{"n_layer": 11, "d_model": 512, "n_head": 4, "n_kv_head": 4, "head_dim": 128, "d_mlp": 2048, "vocab_size": 9700, "activation": "gelu", "norm": "layernorm", "norm_place": "pre", "norm_eps": 1e-05, "positions": "learned", "qk_norm": true, "attn_scale": 0.0884, "bias": "all", "tie_embeddings": true, "parallel_block": false, "init": "normal", "init_std_qkv": 0.0155, "init_std_o": 0.00329, "init_std_up": 0.0155, "init_std_down": 0.00329, "optimizer": "muon_variant", "lr": 0.00965, "beta1": 0.93, "weight_decay": 0.0, "lr_head": 0.00942, "grad_clip": 0.5, "warmup_steps": 0, "schedule": "cos", "final_lr_fraction": 0.0, "batch_tokens": 131072, "seq_len": 512, "doc_mask": false, "train_tokens": 1742000000, "steps": 13291, "dataset": "wikipedia_en"}
MLP neurons of a small language model. Each row is named by its layer, matrix (up: input weights; down: output weights) and neuron, and shows model dimensions 80-207. Each number is 128 + 32 x the weight over its row's rms, rounded and kept within 0 to 255. Numbers have three digits each.
After each neuron's rows, "fires on" lists the tokens most often at its 100 highest values on Wikipedia text that the model never trained on.

L6.up937:180145167097125119161163127111122115061143117166137112098108134157094108128139121176127122172152139146149128192156141135101161145127178140169120130160135139175158230100113131115090148192097092181118127095103063111163153091131111095134106118118150145143150138083129168131100163108160154102128130091163098141161167144167179196173088164096099125132158146210078069186124088147167156126129
L6.down937:115120083143161193103131127145177170143086145109162097018131106153128127131179181176155122137145121166080107137088157167142132111162182127124118137136173159079089134078115103076159121131166100138121139160089119149127139117094164138134147126129137121106102149116155127123099111146103096173076138082149139086161123177179097141164086162118168150116121149148100074139140150136139131146159
fires on: ", ", "and ", "in ", "the "

L4.up722:096118096140162129126184165123182138110093152109133053058113140112171134171134116113104132115128099081092159115096129088131118122093125095113171090155090114128106147168130131087110155125120103178112171106102172125149142067134097105090104122098118114138166087129136100129131104085167196099086182141153117123106066137152171167120169163159186135103169134191152125166164143090110136091142
L4.down722:059128153148091135141128085092138137158098143094066136108088141155139143147103161099171120062111094139135121128143196111103146083121104118072157183078122116154167120152125054113173084108065122186173124120120103103186103148156105121135140121145115135096117102103150122151112111137111126098140194086096141152169123148142171134079118147190164158084108128139112097145133157129144175132149
fires on: "un", "en", "el", "p", "i", "ec"

L4.up1183:117133133160173166093125110141121075121177089139130080204115105094162109159153120183097074186153176071115165087078177129093110142126158094120131157129151185107112140091084134124069114066129144089098139148159164102169120061181136093103194133126130115166132131112148124159112136141077157111142133142129128107083110124165140121097133135169082133107148138120039167145199168129119193160147
L4.down1183:174104088151166119115173162144110102124102166088102186142101118131148121126083196149126199129147075152191094177157143100072133111174119055111132144119111104107113111080128112133047065070181078118091119123188126165123138100145101177138093113121114134174119120089170133115129112166134094154178150112155159083128103176196078130064090101064164128128144063122115122225083121132082116060127
fires on: "i", "u", "-", "e", "t", "ure"

L6.up947:137227099136162101083109091124122152133150123181144139123152112057092112148128098156090131117144128081123094070150113128174073187086156183128077160099147140143117177113127172100177125155080133145109128098127121112139114165118013095163117148097136132105146083117155122162181137139095141117134122124091179149126111068129165168099161192125094172083144128132087114129122116154086145152084
L6.down947:174090150072089069106133075144110133115172121137154140100084132151142128119183146126149076108149099126191084115166158082122136116098042115128122085153176076110135092039111114138110113083096067085129125153167097088148113094074147123092160086161134129107092158168126074097141075128150135119105070103132112097079068178139107100143134098109123149121201117112118125138092107100085126126141
fires on: ", ", "\n  ", "of ", "the ", "and ", "for "

L6.up1514:193136122118191147136152114158113046207161134146160117139127097107136122140146185166194183125139130155072138144117124130148145117100184173128177182131101107192105090141117102159145096094138173085161157139171155202145143069113122110067202177199040110173159199058117135162135110168144146145155170144146106170108182129132120115132086188118117150119208144104135102094156107122167081126133
L6.down1514:078186164104132055048141142081200096051157129112147156150191119085179144143131136087089112100153130116114191153107070112178082151160127110149136197200128116137144149086108197159070117182149110118121159134184117146154174176165157089106080055090165134094121131166131138140159172138109087126112120073125075176160118137154134163165096106144135166134075069168149136118102111171086129075163
fires on: "P", "the ", "p"

L4.up339:099191136138095170127121151119142085136169128175110156152125116121117066092148087080139167178170178135077098129192161114148116135087084112166159134118101110168153085119040096118138151183111091140211150109125110110167092141192098115122118134114118128141114139082127200154171156091108105123091131168134118093217079099129131167161144092124117148159153057192132118112155138108147165096129
L4.down339:141107099174163139100188086105133091168147128086177109088176121156147147116102121113116143095124103136129155127092105173097153172185082113140098111085117126122171180183118128087082176130093074158145111170087124126124131082143104188140139146128147092080121108068087093109119092113084140101147093126120141092107131163141117070072056123104160141114095144134091070098129072124097088113055
fires on: "and ", ", ", " ", "or "

L6.up1776:116169109188138069122069137144191087211104092146155134109118119089105121136116114164093135164146133149157123134186149108129109130127106095121115159107080116102141128106119120088140158101127146125145144062117184162062159088097142109167173208126054091119140101059124098144102101113111106139138185126141128154082156114186148141140150177157103106119137134109040169124163134109077097119117
L6.down1776:123153131107133140131142123129090132085106106133120133067107130109175136070116116128150202150164113101111151098071083126115102112156067059145078159113182103095124168134148141152123113184102079091128129129203115182117167113105127104111124121143139139128152108109187105129163143149145101159119143089138129111081066180063083099098158208115119156104162154168057049110071146152108115106146
fires on: "the ", "| "

L4.up1376:127145202176142212144138140073137117147090165143095124166142070170094108145157072143087108085064078143153167122111091133141095175139125121139197084149121108164111158101098166142162137155191088133118144119093118155064166179100107134121106111139114078096137127116149176159099108133131146110107210136141111106142071144170129201211120090137135111064105152139098125110152147191146126039190
L4.down1376:131120130141137111164089126123155125129178125116100114159147161158139127148113145113142181113132124132175102159066159043096124181127075157168173105108091108161108128160141134093132056107139120108177141190134093074206158150080212160137136070129088096063168062096059095135150097144123110143110104101117172150183148120171141129113145113082135137079100144167114181143124086114126151114184
fires on: "er", "p", "g", "ill", "a", "i"

L6.up1106:058066133116108152164148129198101104107107136132086101130163116151128143127088091112126120159182111105145140096116185087143069136128112125126083157097084093102133141128141179097105081183110180110101139152153051143118062098170103120196151083087110102094138119164134101182103137108091132151148122110131128156143085136164068158082160083117138132197166150130125140183128082104159124061073
L6.down1106:089088178136119116147069098123143204155119136146095090171073178141094092166093124102111141116119095142163062084099110099146098082097136117156128133140152101080062109091137160116104165123058096149145148091116065131114175170162154139101182102120107172119177120153154119077098096075125063124162108141180144067161115145087099117124075127152120119101151102195119203087170161054099094165105
fires on: "F", "W", "Fl", "sw", "198", "Def"

L6.up1411:128157142160140156150089080139114122107127072108118103167202166134113116178116109118137135139164144083145153149101096152156092096135137148141146114113195120056083128111116145156127085143169157124142165168136108173191140156148196067133129081155174131169132092173123133164126109143098184086132180117148120156174093103128192126090132098162123102143105103150119127128115087091148139172153
L6.down1411:135133093121142120143124168118124128142124135130124215145144099117146096115060123135145100142083192177125085122128154102106079123082130147125106138093093095198170172113103063136150146172104191145119092097100087115117185166088149088100115190123106083135164116049061125125083147137105134106133062185074099130046063155209196124111153184080133158085121087086118138142117145105110094142112
fires on: "m", "p", "i", ".", "e", "3"